{
  "n_kv_head": 1,
  "head_dim": 32,
  "norm": "rmsnorm",
  "rope_base": 10000.0,
  "bias": "none",
  "init_std_up": 0.0508,
  "init_std_down": 0.00533,
  "init_out_by_depth": true,
  "optimizer": "muon_variant",
  "lr": 0.014,
  "warmup_steps": 0
}
MLP neurons of a small language model. Each row is named by its layer, matrix (gate and up: input weights; down: output weights) and neuron, and shows model dimensions 0-127. Each number is 500 + 50 x the weight over its row's rms, rounded and kept within 0 to 999. Numbers have three digits each. A neuron's up and down rows have the sign that makes its largest values positive.
After each neuron's rows, "fires in" lists the words (lower case) most often at its 100 highest values on Wikipedia text that the model never trained on; "fires before" lists the tokens most often just after its 100 highest values on Wikipedia text that the model never trained on. A number after a token or word is its count.

L8.gate51:484466551521536436502402489544438546500528470504426529532497491529436485379438438479419485457533531468464547530501500548530566457477625562606511514500432432472530510598528508376571556568444509530512472479521407459463538425419478557503477424475414492437492573448521503489502475486510480472602480525534579531502526471561474576574502494531522495456529541510518546571562510515542577520475
L8.up51:501471398491438475570471571573436500531502496508580590501441505556467459546581474468477551531507531485513499549406587561385532455491495494579439566483446517424533492471485489517486443456386453517591434443456553525519499512394454487448520549394593515510464488505529566484473583445542496404440509572535509493497510545512536510381469549481500503498510521524523543548529539644499494562528
L8.down51:447500568468536485614467558445451445459446454446480521441532514545497556456452494476644536536501526514548473529470380481503480469579615435481629523464499525479491467495482440432481492466530536540486551521440551476440530438512475537461478578494553545475498474468496457473553613543559531544459518430553555472594514437481503492469495529541551509519467391507563393442486445476442476513465
fires in: "two" 27, "have" 24, "into" 12, "has" 9, "website" 8
fires before: "o" 40, "e" 25, "s" 5, "b" 4

L8.gate456:557491531451514526457442483520495453459442506447563485478462535502501562434602447537538572458519542501467536508546530482556605515501398453491498539497443445477539509530464349481489644461466476502500566434455498512514528534533452511548481560557599464552386524457497456463602442566487542476489451444516382430518544522438532581536611433488490485548546420490501502496490461516628522476493
L8.up456:557447541511584451384474503497459500505512533417525501475503540474410485441503489474585541581479461483521427438521500469479538501513514508515439509490507490524592514439444416477567558493505543458591482486528489523558468492537633524534556568399492391531569542446410460580589601561453503465581494523484493498472599517474446462507458548554466439529433416511512464539470498499571469485591
L8.down456:644544478517501477579451471485536576594591522461519485585449532502560575441465547445581553481493550552485499563522529470528572487510487536560532464478451561496471547496521490466563599516476483422584493518517477470434485543430473512484448468454550566523468526492531370497464434461568624479477567541525425555606525548483577553570499375514538523532517433521597517498502474489531507553506
fires in: "january" 28, "august" 18, "february" 15, "march" 12, "steve" 5
fires before: " " 78

L7.gate475:475391516450473531535407524522504519546410590542519452519476477505444458461516484532540521503477418505440515506515454518511468463478490421430494481544545576526466480481499573577535499418497496451478504509456498562501525617600410459485442576551520439336529489594447498531504461541521437455503486489464472511475484454518490521427428565475512485489475473499592531395483532492488660507469
L7.up475:486460513417401505477408465551500485497515551547447491524616545467437486552517610577486532536495517487496529439508541476472484450445565557526564451553491503444428507448497449462552485472422546522498486485488449487509491511594532505529508610464495482569538565515465476542515443520509600533434443483579601569437579536396519478501397460578526524446515515479587486476540488493479509535550
L7.down475:445510543473496518549450528473539468570471536617449479544501539502524550527480585589613526462466452484557458551478524556463525514478611502577463435466527459531378482556563510509577481446418574536540586550457598517532509535624554447518518506477491508490488473586484439542483470531572513517509429464535525472530538466462509481537534497565474552412532508511645501417473526495383507482479
fires in: "first" 39, "children" 12, "japanese" 7, "organization" 6, "japan" 4
fires before: "st" 39, "en" 13, "an" 11, "ation" 11, "ed" 7, "ing" 4

L7.gate75:502498416419423390579523425494439550513583436515593468423472506412494450502541518557567433378385508494506437513481512558539536482480521507587444488486539499365597519529409513540525440530541414438560496496487474532512534512548496480449519538520499503582569552489484426469449511497549409591491455492448463604424496554469557474489541556450477490452464506540423504534488498477381511512503
L7.up75:488451525486518544529503420560499477560565471420507555495479597518593462542493482528491579485426511576392495496506540516474471483504522533546469463496437491562539489485494568483502459406502594440526432420555555551540539497575475540429547542461456514461459471447458456465567487502452561469454472516503470532474503448437485594559481541502530515494566433456643514382417549474454504507471
L7.down75:512542495469443465485560507464423508427559495557498388540513509449446482442480437441454485534536492552503534487500624512462453416548574540529486530544560487481474537482460503397567547514553492404525556502490473457551563566497472514460505484471476395513436549443529512514437589524489444548511498488516558538552571510587472457567549560487584521535527581511421530516469451424547463518446
fires in: "first" 21, "next" 12, "because" 12, "together" 6
fires before: "st" 22, "us" 12, "–" 7, " s" 6, "her" 6, " d" 5

L14.gate86:441524434507491484493483557536514482511502418516446469590477517519536465446503529432491480583554456565540506501460530505460396442466535499508475561430561516487445426479429534513531520522453502510499461514542476470433580533498482444470486458627485551535477473502459560481473426450554630604570464518497586497505500443496405506505375618501427541557431464484539502413544477429492477469556
L14.up86:476519447447554455462475475519405578572571531441410476437547407509490474517413545497500524463566498550455563438496460513465534483556538472505410399546451501479537462494594579521556575594497452484559553460565483563427408512514472491508520505559415580453438477458524581517492490582496468565495443501512585438471502441522444544512472445516482537565471441443482581470473422499398532471554
L14.down86:518488498556450497561572400572544569584477436513477604518478530529481482457567472448456490535463483413434389490516477469504473433562464546416582467560444457568558465378417528458489474491485575552436504492455426515560496578517559496464455528599511514489480490465482462493508585600437482488409496617576439472506531530509538542492573394494484404485539435440458528473443495528560492468430
fires in: "august" 16, "may" 13, "september" 11, "march" 7, "july" 5, "january" 5
fires before: "ep" 14, "ay" 13, "g" 12, "u" 11, "ar" 7

L4.gate235:523477529416526536482515475573529386473559465433498492511551479546513478457516591494575556490460559518555410441532459399432516480579421544474529510440557499533364474617452492495491530493519469541454526494549481513493536370509564525589461608551449381547536459485459518518578471439432514533457483459527543469528512451511539500551497503669497557567527489392514465483483476444495385441396
L4.up235:401508484476483510475576428475454491487539401427485530525556410480510486507473560502542483425539487392484455585511535576474503526507563492500537525541519481510335490469538536436594503652488509639416492526498468477453467406488498468522508571512461497618456509490508476450483562433490495509483524490529511527487539544477468540555527433571579603414485526466577557476555495515612510428437
L4.down235:510522491442560593524489546441437579409546552426585548427587464491636525467555511516534569461472496476420553570552521430549549420480597427492534429561459385486491434437470450496531435553518511462497485443532524507501439442500552445516464514574529502548516480406499463470436525590462423470425457499544487565510499473501457410512462506513464484528522554521485451554484483518416522451519
fires in: "his" 38, "have" 9, "him" 7
fires before: "is" 38, "av" 9, "im" 7

L14.gate468:495486350438528529447550513522506568458494572483483576390519589572513489425526504390479474489612555508538502410416532501492467440507568535575468496535485470534446416548464464469485534585469479489575473486541512494470488470484597598512443511558479490550558503494536455560546453491422469479500545476509577567433528522483469456550519431496439514529515649458509518541463439513456463458489
L14.up468:573579515532473526572538538495494541487548563508585551513509503520563506637499588424610542535507465476469452445463644527455451415455579546459458504505480602559445490525497430530507458490428455574444547503409489408544445488481495411561496580446483446547530530504548478526492494514503423461558453413478476530473533393475520527610484486562462511462497431516460491495484439496412507412435
L14.down468:456459517461562498508583544506527516510553533475438513524569486479461518552569568566497506408515489477489546525537567396467542448445456532541502540467447498451510549484465541453493575467554519591514464484503418621429456493553436499559439392523550424501492437383421465487449461509414530608542517493547419470487557487508491484500498441532471458533426462532453570447487530482494473505489
fires in: "his" 32, "had" 22, "him" 11, "has" 7, "have" 5
fires before: "is" 33, "ad" 22, "im" 11, "as" 7, "av" 5, "ov" 4

L7.gate353:502509350484507560492522537451465417428561442504492531442385546501524443554506488609552493482519472471593488483568476551485535424523536515559552510419497461428528434571439475473510495549490466478575469592554480436527446532456472477404519493458480570441578481507547521537490503497501592465511493450449473523516492482554583454480385491613423575553476446578444468549572550568479514482467
L7.up353:554527551434492543497474560497458441533373520424443560491510536409433473526456474546528425588552547501436466539536506415524550468414518576528466505596511489470518555408500414416455493493503518528451539482483502470489544469435503503502540594495491478396423548538390479405590489480522414543535437412550497483489541445508508437589487485529531495478529490570523483448516533481471450500387
L7.down353:405469527470478483444531453558478487543508532566478549509419629564490510560470471565580511495498522492474506517470522510504501461584455511541456543612502510546392584393514450491548526503470573507497522543520438418498508482490550417444484528555498548443416493506472497512495535466473550431515524483435476534515457501554542495513432534421466507535436398479462379408513480474512619514469
fires in: "university" 25, "government" 15, "launched" 12, "canada" 6, "korotkov" 5
fires before: "ers" 31, "n" 23, "he" 12, "a" 6, " (" 4, "er" 4

L2.gate193:469470540481593483517582445570501511550458496591491583456509438557421539513436486527435538538498556593526354515474461515494430411492458468517538478494451440489525530461479486538507473479590466539547437426451535468457452394483513540442523520475458536489479475501604550517540509547550531547473493538511456506423480596531479505509481424529572544537590566481482563537603531479447442600453
L2.up193:501517503422553467554426468522519480512394435489473457530535538484510447515515523536506504553609509559506460514469501652457511457507464515481384507517452436441436551538420513548479527505585494502525604497468533553405440492590379472554454504550459443509532576419487525468597380460453496541494469521460535487545540547568473565433468501470589585438477485409469492513483533400469530605513
L2.down193:492418513425530524522499442515519464566384458485575457484443511480506376566505514634501512469569594526585495519515541544514543543500500546515447482486483428451489452511345510453487421490637531562541532457543515538441553503477504501516532571548529492523547517449555461541587485540531408439435479420510462538517467530484485619490531484563505603487517612522478460516433490481449513529456
fires in: "since" 17, "received" 16, "prix" 7, "once" 6, "province" 6, "ocean" 4
fires before: "p" 22, "iv" 20, " " 9, "x" 7, "an" 6

L7.gate95:471481565474597488437456630461557397516409518618487525491494426438553467479532537536521531557446573558494467436451482559468478531581436530519514487516531506477500450510437478439500505476505487473543522485485465490515523478545540418492509513517551569500525419554420431562504461486455514530529526541485580456480476502503465489462445527546400478451518560515520483521519552464457564570500
L7.up95:518511511448544459426520502511555473544461492528478468494490497513464508381522460528408544493458489560428480526494575470559500497543432533544491451618549583499393580422426495521453537522451459497531544409429420549481423438548595508472507469562528562440468472577417433590543500512546524582552437452443563461516520615429488435499568500555500429579534433504565464437552578463473421543453
L7.down95:436608620482491537602539474393584490603591429437545492447537545558447480511488480462537455554466479444412506471509489457496505480549523451438443516518492577429477540434433550516519464385537543363557499478458392490494481506461627489463438579511590431507557509501468523480513437504500528474527502485483515529537546557502450528544551573429561562417483554508599508518537544495564545547442
fires in: "which" 51, "through" 14, "though" 7, "whether" 4
fires before: "h" 79, "ip" 6, "her" 4

L3.gate360:563463596546507492518555420435450571520539479440432529588424482457504518448537460541430427597417477520477560507542452501497588447545505582490541526512435419442569441565510536526434423551567585568453411440531477506562575495581526411323573504498505523508463468453492454520432602456488502472555540469494540498500537488499477575491546509435526506420532607523447476430433512503504533539496
L3.up360:454518528515428496497575490560551485534543491453509597529514545473560493642524462504455578456509496469439503612465501490590480523477496547518452462422489532483470478536548427523455497389498474485491469483473449457516406465498575445462575467570533497434424528536510450451515548609427543400514566597488545495487490514530492517481498550459494425583542508547465493441498495512620617596454
L3.down360:523468630520475572530492448455408463428488471623481519542470371443541398480502537469461611467562505543533439479452485501497478465476503562490514581604503412534540475441466412481508495441571507559426523484557475495536392494549543452532534543566508453497539530529491551545502505460539503497484519498543499496536375508518547479525547484562482483590519496478446425548510473572595423447550
fires in: "through" 18, "public" 14, "festival" 8, "population" 7, "figulus" 7, "popular" 6
fires before: "l" 22, "h" 21, "al" 8, "ation" 8, "us" 7, "ar" 6

L3.gate382:513474539517474528466543517563529471495547511510529546486497542493534423491510506523563592513607531471521507489486544509510573518495464564520566570482536504513426566445525454481528388459528495503527507445491604441504523523525490454535436527476622438475489329519457558466488488544516478559591505580586450453491559485489526518571477493578471505549481527555483494502510606447531465525515
L3.up382:464431498599497496553530443505558442547525533497563489510545519540490511595492619467516571497539460484458497417478470503523514592506483493506522560509532497543447452454550534453472452400411547454456522474543471453479563596548563492589545466561485585487522502539576505475533389467564448510536561402467535500413511473514520566482511526376431531441505533533522490635602502468464505561494
L3.down382:530555485596447456467550449478484459578573519520528508594519358492475536591506563537448536474461520486612532494513447530510487511438480578506593588488530499446510491506503507469543400454588406550540514454497509501528520484525478521439437463538500515494521442536522527490499556490531520446464452502552503546460538505545521448451392476467471566404517519481410554534555544439462419499458
fires in: "season" 28, "video" 16, "second" 16
fires before: "on" 46, "t" 9, "re" 5, " g" 4

L2.gate189:437509527564515423551432453465474450443508510464435484503446404558466445530434542525481420580430558545454589500515482493480437539514477607532491469428509425517574532451490496554426522423507560412505457397551520564422505566497532482453516506418554487428511428573492405456472512524412512529476550404551521497523469461485595548546541506556510498395533510486455524445552434523500430434467
L2.up189:477454570451501540481535444536525548535536535541418531457451378478544509543395557517476523383459557502490447514568485483471533534458562530514451521407468494538522505607559537445533564534598450601450542581478461402526515518504580493459559453416458527500480573586565450491480496547517566497585442530499578468510529456544492529519520453489387418463559542502533523514432515509468532439547
L2.down189:481465602497456455506471399560552522489479539513446419547591426489446470570452611509446503543490424460408489400589480562568466474560494477460547546481522569495495502479488573476489503477473459565444538519487557533543406582440404469576524428562532574618504415500467465464491496488443476496436566436500576410511479480534486488541447466569520472494473402536566500516434469507473525519507
fires in: "south" 25, "n" 11, "southern" 9, "slovenia" 5, "sound" 4, "soundcloud" 4
fires before: "th" 33, "t" 13, "nd" 12, " " 10, "ov" 6, "at" 5

L7.gate106:512442464495505570582656409527544488441595487482494485562494426456445543501529553480468471409551504482513417566421523464478503523462544566552523505573537557426537491496509511484483526527485555493542553536491424629467454448491556568571581479472457554473521503444428469492435534450529498476529505566500480601474483617540491523462486510588528441425444522440492497555477461407459523590475
L7.up106:588481532498510481535554390582440381569486526520535548479472508477459455463629531532494341539456484491467618578479523438557412522500444510512547481416520513522417543476480540430453512496486459470506543536476506485525479477562561523492503608443458508463522517409392580519489501489569531505584567537565450425536547469554534511517451526459603566572499477570529502561491509488489564503481
L7.down106:514578460486495482569470473574516506540530545538463521482433536484510507530542570499429526475510396527470531535550527513506443442479498490487534485531570529551498579524580517474513525482394529554521479436586591583509501568519535536542455423457488542487512445463449501474584487520552516481546576485460528529554492500534489457420485440548433556500487486518506529547388501582443450549559
fires in: "home" 16, "house" 15, "stage" 10, "those" 8, "wrote" 7
fires before: "e" 69, "c" 4

L3.gate187:671578574535466464540473546469443496437432421475604444464474395492532455498463477527460410482451495465480459481551505573577481574443503473477563496515509561462496533503510492551495468579441470515496553494451540535590541495512637494527520425505549550407521484512522418543446470447467441397488369544496485567488468519497524481507434434496530493509484462600482521463424422468531526568515
L3.up187:446556542471496583496513501443626553429391543518519567534474505450489477441498454563535608477540549566379507561395490455471531484424504527442504465574510495572571476488476515497532475468527484463431444491473513529458502458440520546382532441476492509489349453577559494488431579580465545456560475492449489479460532579528434538463546540492527408574506580536545492544514528493437465542531
L3.down187:544420415513591558470510432518548496507432527577542469543492443512529479412546470491454502396481521454441503524555483474397511590464499522465513482515450354512527504487505463515467370407490450550483560438469430577527551521525643473497486470549533514471541514569444534563438564549452499428436470500588476510485570553580600505497473483535537469519541562467548397567552461495492534561453
fires in: "house" 23, "through" 22, "though" 7, "throughout" 6, "brought" 4, "although" 4
fires before: "h" 58, "e" 31

L2.gate288:498477507557528485574463433501501467490544606595505538534490468533520491436526476543557469497471538517630474571629514578451460493496444620451466599426416545516407514531484490535522457451533471514526449449528480462559459438529543508489521473477440469439442444486528458424492458655489523480542478442411439519451555589500449487576405550521574466565445474425511513489485506473591471459577
L2.up288:418432487540508503478567510455526567533450519478442513426512555483482527475512466570492513530504522502504441479494580525564555390445533453594571576486452445458569480476517523509562527492458484479483616410483481511571489575426524452515539446434492377581508479583525485488446416420510517477490600474521528565555594505456572404528529586463559491427456474453417532494448401496458428513501
L2.down288:415479523493493469503577556439497544544505540502536447440471606470506469569536461586551477487485480507562506550499474481577427524516479405498546449527467535518496512479467464475509534516529557471463585543543405505658474628465503494465453474497527520524403467506434543541445548385371445458493480462535541537522535496597460475594508540559489516488438551537604478483561450536495476436450
fires in: "october" 52, "took" 12, "june" 11
fires before: " " 41, "o" 26

L3.gate20:557539537467457512467483485496396454564549499576558510484455462459441475516473502461480452510554655461517404428523492476457505439461477508514439560480456480478593510427420471508529564520566452454423488496429553426488595501491507458469535497378489556643571502532485511462546439539533483489493427523533507410432468458425491433473482489490484544470510531567408455342473557596510540476478
L3.up20:503408471464507569492445512544478459477488410492432424498552482517564428505533503554478478457473503479438506428529533459396499430371531491509501422437483450381457488442423548540525559473467377529494509477527483543459531504457512519428552524487447467525472564456445525492612501525493468385537522565555547523468485532550437517514401543481425516507455454475452477557530509495521516394531
L3.down20:508471457460437560436453508501482433606509505570553584494515494669542529546447509564530512402604651447405508605476579487515537498533515486381431471549558443527468484483439497528448470476492458566545446487552451557487459474453410472525554465479498546506478487511437487511510484463509535560525517478550600482550415480567506494516640547453516526436521487544495524449502520514539451470461
fires in: "december" 26, "received" 16, "falconry" 5, "benjamin" 4, "ocean" 4
fires before: "ber" 26, "iv" 19, "p" 10, "es" 7, "an" 6, "y" 5

L7.gate122:506441485558451529564535499522466516447476445429486517468539458550469542408587554446540490550501488519558420587509450479402501546497453544513489433464446513491522458446438501450526569596473522485406415470446467551467456574458503581469558488531572444560455513441524485430489526553461505547551427464477480533524553548471499480443533475597429563467545584439593573530519419525402537520518
L7.up122:520538538394482481507427416424519476453478461484474476501523425482574532534475544492471486466519542472447498459553451573566487534574376543510515541560571486622542567441533515542453499514546507593429546501482467441506433436570544514513495563571419579511555491431435444490533467544510486535588401523646465482459466401526430546425557480439530495515501566545499574473413513472533452527445
L7.down122:501400530468493438428452426485573472527475543402571504500615437495550488546492466555490525607508506561508423502534556479450425517625432470524435482493533473536519548488465500529529456510521366362498463603616418486505534445591577476523490450530456431457474528538501550535439421568438513543571464546464491463520504434420392522575536559518544555562481469502504448495443470507466560498528
fires in: "january" 35, "europe" 12, "european" 8, "francisco" 6, "episode" 5, "francis" 5
fires before: "ary" 35, "p" 13, "ro" 11, "c" 7, "od" 5, "h" 4

L8.gate175:509582540579535587541567482453480493411524561612519451525536437499531477512512458437532541463549521504498481457464462519551515469483695507505462528566473547406454438498505452504526469396582428521514460470472487523543485473480514598450502578483508509525565555472516515474510505517398510540526454530373506531506502551538479565397430511550507458581545461499553451460555531524615402476574
L8.up175:509439449471551584497487482465529493563575460580482497552568477458450546603544567532484591560471504537501520484493570534489452498540468406475474463512524548459513402489438482534507381437495452435572503521401475543550543488488494532482450439577468543443495521471532577513355473482483440516531482576530538509530549505547470594445508430554442503528427543537531462539434491520528454481516
L8.down175:526525564539499512579489501506515535546494526476529360547436426522527468453493472430575504551555548533516567499543459481523530470479499482505494496541408588500447418450512491496433544429453525534466579414485549524605498543463585525416470494385521509505538400562556473456480571447473426527481403585437508557483451499480502519421542444493555500491364512460558515492428546412436558434456
fires in: "born" 19, "finished" 11, "released" 10, "record" 6, "recorded" 5, "records" 4
fires before: "n" 22, "ed" 15, "d" 15, "t" 6, "s" 6, "ing" 5

L3.gate283:531505520519491487376491507443477369473498460421489576529514418437478438567506524418524508484482550423466526478458521533462485534515503550513545380526418592545531467513379422495443483485438503511487497472421450488494496496386517536532588521476453445475405432466491435484411538493579517530500420558554471445567403467593428535460566495413512410567473372463512522498464425474467523487483
L3.up283:546562537535523519464476505494538482477529509444531556476523459489499456512493495418534473501529510501475398424594476520431512585516588473514504442527517537464566533480457335429436509493334505620427459493521549507472504394572486531540570488533477417548502473353412447545440494541549538406454504524454507428498443471561404517504515473524443491526509547446528551475514401464553516505578
L3.down283:549498534506536566441448440509497483426477548516526488564534547493387550544538629566446516467539527432395425458475572470527429485493530512494440502537593397457514461528465435384537550493542509505471544511606438453502491498463474475541534421548549450453522556496481548486492497453529497474531635559522567463452557486414553481534464442474484488455468541478499433456559575496561496557478
fires in: "under" 34, "game" 12, "games" 8, "inspired" 5
fires before: "er" 43, "e" 14, "es" 10, "p" 7

L5.gate262:466530410549487520475527606525443476437430499526475569503423363461491464446534507535497515547513509458558478526521547521488417523438475520530431526521574339500509564520505541438469482543460453464512540541471465439470516578401494521466502480600525508431540560468466469451506442511413515499516347464468563473459486531589564471605550546491617525431453442460508543483531477482497502451495
L5.up262:570452458516543507465476472531532477481471588551397475449493555468423360527521413505523451505568518501585487444531532452469526544431559430526489420436506488464474513503571386418498431491480454506493505483541529461394526435552545568426536497526473543478404539503530489438558518482429560511451453414422541426453569549588524554470530530502467452484435449418570456592553435575506487514512
L5.down262:536481469594452466599606519449455452496494537455546555567467505475533481461530440496617444492502430610545507449583464433526559485617478448567481588533451567486444566472481466567501495546476518565565562523492520521553467526448415494563456460563561490467519501505484516458526490510393537506478418494506504478528584533496542530525539510510501510549541482485582546563530509551570445492553
fires in: "january" 33, "february" 24, "september" 20, "august" 13, "feb" 4
fires before: " " 54, "r" 21, "ber" 16

L7.gate402:482542538549482513475499562505517551539446526566567466428399462517497515551513413520451501496540493418494503597590514512538575408561593532537467536582503502482577583425499412489532506440572541420537524461480485485489472515582535543395567517408416498447532465494585516579614502493523496528520510577351496576478531491618527454581507565552567572494496503540505420493528507440566530447497
L7.up402:527549495533475495445453537518459469482447435515554509554539524518495473508581517440501494446474526458534566520435608478492526581416542563474467511517492545457487498491496443513418549448529521428562538508463562468525483456496587544477559590556467489440468500562463529506459532558493529502508481609459450717542492464512547509493563560515512573537505475577481449462618491413535535452536
L7.down402:433493459548484489573433453562566495463494497446594530593497540502476494463530561511486561531494407571545524469487555457538519417480478493571460471412500517440502602500532425534483624430410481489422496475488485490519456547415522511468501483502516558456470373511445460503485479511500433562474428539509515588452461476579565549527497530517573465564435488532478439517495421476432498518557
fires in: "university" 25, "stadium" 10, "preceded" 6, "since" 6, "curriculum" 5
fires before: "ers" 31, "um" 15, "ed" 14, "n" 5

L2.gate463:555501500493560411459427552527519540487613538532543448529521530562508491569444546572509481471471535550452500568552478517502522495597448450583434483442526540480508504447502528484554452520566476665479435460543485575458504438447583476465479469587502479499588522532545481565495519594472486469528516447525453486582396447441538560546514512603437544490469514481509390424482477434456534423476
L2.up463:540511550495519519498473539444483455376596446504571507490576490515507520535498571597524495473533447602462470544556530454481515518536515508526465435507564449541368511542487621528511533452592455559473503537547531464461466453428542571510487563595443466517484526551480543509504593416478431448621500550444462526482529509518451580567532568546588546499479441507425484431544520526546517566429
L2.down463:546509511432518502467501547508506427466552493497430497484514480526550564495511515634525492487525506536560476467500506412502505511536490442582442429463469564501440560473502541486444577385478476450476528521502536488474543517422470537501640513476421498445420507474485468508564472566531501402489593512429436444491525499371508552497546541614535595530470404379550524546476450489491495548556
fires in: "united" 43, "head" 10, "ambassador" 6, "clade" 4, "lead" 4
fires before: "ed" 46, "or" 8, "ing" 5, "z" 4, "e" 4

L5.gate101:511438426534523482438530472431499404434553468557578508562369519485607575498483485554584549458496548532564447401537494481468482473514464493504452465470570523506460514417514492510470512591487480468543554533517522560567464424540494475457493520488420522548409484505536494369468499495528483510512502497527455527392402478433499353537442652553470465529525507527380523525588537501503486510519
L5.up101:418456523582492558550409452459541499520452506440398516479452557463490559403581595487505449552546506505540480443454533518451525492455569412476517484496546419609424394433520431544551456554485527493450511532491375426438409479531530557567473407483462438459493568474528495548525463547511507518603377529484514528481467558537566484561521452481465579465564566448558563402537491522474501568457
L5.down101:505483479539415398541511482518406386488524525534471467580439535493520561493436513499505497523469492494475557462540433503567479479438503505538490515533586501622443457405588490522555529372467587469464582594583479519518495421494545576582525504503550553525545496486537455429437477537480431597525510496540556473394498462465509490550573478493502556525572476549501509614566502513498479450481
fires in: "an" 50, "any" 8, "announced" 7, "another" 7
fires before: "n" 16, " in" 11, "y" 10, " a" 9, " " 9, "ot" 7

L14.gate105:403553541484554558507528440474536609444541473518495600497456444473518500480577453521492554507488476479459646459466531601421543546473441533484515466486547442429505553503480655453511472520445476460510450456490535551561587413484524514540501490519530489459548474465452513581514436542496511446437556508538512480462616546491496461449441504395500471564466567427543610478599531536414547486463
L14.up105:484550461449435435578475544444568492451439486549510518471517559550519447562517595502577476464559457456533497400497523583477452498520525546481525557471479535455527500474580525498539602508445503449537501565499497552490476475482524421522606480416545381528447454499518510567450481458469517428572506497561591439445494493389431472447511505561555489439524638514500487413546444543393469503435
L14.down105:453633534523513516531512640523408490517410451552475528479541479496523518495479437511463464468544467467506512575489589495463556501445454500525454491438529492503467538519508528493512482614536461436485494521427475486450440542466473485609448480433455479387423435421519518536624554562592549511563482477519555475595502504529527511391449547534495495588553651504515516521480470453522539527497
fires in: "two" 40, "field" 9, "november" 8
fires before: "o" 42, "el" 16, "ov" 8, "b" 5

L3.gate495:508710533480528567434454510531586530505553455543453515642485498492513473537538501477518500442637533519506518510491492499606450473514608600528419519543368557507538501425514477482499518494522448461570514538411503531548490479471535508451492513604401462530463453527535567510466422466487472466570511497455502476390478516466491482480454466480576502488536451616447549495579458515530506477460
L3.up495:479437502552404526478555544514456553485506518592526619495535463509523476564510524519457462498553520570487526380544583501474487570464515545468542444470516490527507569619432377512435539540437509460487495464555397565571528447493378530501430592469537493633473503502501532519600505480504486504475507487515424497472468480607524460497541518506496595460522577575408379489477390494473495448466
L3.down495:597555470484536510436571532514492494513543510538502531491602430526499549564481489348490424539508516519566474424547557441551585387588488522546458580423485471506503506457547451504511477516517441525470553474491582537586492470526569549533431457484596531480472555525511574490496459533507520522554566341481576543466491511444485566464514561430448538446502534539517511474520622480416606533512
fires in: "government" 23, "world" 21, "also" 14, "all" 8, "winning" 5, "governor" 4
fires before: "n" 29, "d" 21, "s" 15, "l" 9, "ing" 5

L2.gate59:479554492562481462541580472473467471514534475547477538508536531515513554442539504438593500545403436540527436392567467556488436426526519445559620479465488481497519515476509444479654468471484566546539514382433476488483512549466481540490432550465506518447529347520560524550538474465450487557505443552449527510464510497488503479477506484532473516540512438441427622435461472436507379438479
L2.up59:492503482494498486519505530495482588499509522560398533397497499525464502498534423479559407473449462591610436510431457448551438419504435510495539438524495493513496516495575493515551455542525523481546455366440503447461458577530562519565478511466476493534463449483438626539508558472446572451599459582428532583428539560544529516508506604533451492430447537488486515517513585455547448470564
L2.down59:504497457479523447513475471582480459544472494506487490525426463465457500517388505568416462435529578509590541512474510483482543481525461485459493508409412415498504626442557492448492558476506541473462572516544535479480462532543485404438570468476471419525470517402573595444506526450529588559473451474496496430485463508573426449525429499485550475521480580486599504502524554494482490499486
fires in: "october" 48, "appointed" 7
fires before: " " 26, "o" 23, "t" 14, "ion" 4, "or" 4

L4.gate190:584540516435500490508495519518440501387464447493484474556502421431539526438569478463618368454485486394565547502527544438521563446527495532601457470455441583572560468457447548525486450568491451442406444465543511473566562503439480478439576524506460543542483532501473408546481541490441516518424516532579520454481461530417540566488483594463523517462506467581469499523580432394463482506464
L4.up190:516539534480587498441480496608452535509399468578446497450491487506476489367523499512531428617582568441584494525513494478426513501601462560442436481483469550447417420527553495483547544578449565499475528487537521507551580500521479503398462527514526469594559422519500455459475531544488467510506461472593467462439534556394544543459509566458442514458610519491560526483550574455434434424392
L4.down190:545534462401613547514510484531461519588493477450580467533571543550572466471541531575464428534495489548511551467425479525560418494499542456516459528454521404482536493480462468527587525453529463497445420475438452510487554468431547507457503526484509478387471523513436514539436596474531452471533478521457549580439478463520546495576467504494545513553547401486454500474462608394463503422489
fires in: "however" 20, "https" 10, "very" 8, "while" 5, "every" 4, "average" 4
fires before: "," 20, "y" 15, "t" 8, "ag" 7, "p" 5

L10.gate46:407492488575591471533499497446457436542541507491432574545588538532472401558567493595577484535497488490458600435449411459404516483562500575406524472563518507543531506590447483416569550476521566537438405550477497558470563573510471488436506462535515508508556522514574468431482505525428461581482484501546521582540526524483512413411475582488577488482550495459531494482539478599466498559499
L10.up46:385418522496476450518491458508498518462450447543453483548543490586508490604451510465559523455514507542569372430537482550469555523388418493422515587513466520478440551510443626508514512552581595546448527482554450549513495479507625536487499468529515472534447428551483483619522509563466509525493446429498454534439558495528522593481483421556495485521539482500604619554429498575489452528505
L10.down46:475444435556478497565460493484514478481478559526515480500450462436502555569489486524511514506498511463476543573557489467491553513514568549500454488532485406449446508450421501452591515471460487547450455594375464527582528538446413461512436485603530515501589428579524530480490464505476420555561421454459545611501560593493540485496551429464526467481433483487549474511471536505480544498499
fires in: "july" 14, "education" 12, "just" 9, "john" 8, "juan" 7, "europe" 7
fires before: "st" 19, "ro" 16, "c" 16, "ly" 14, "h" 10, "an" 7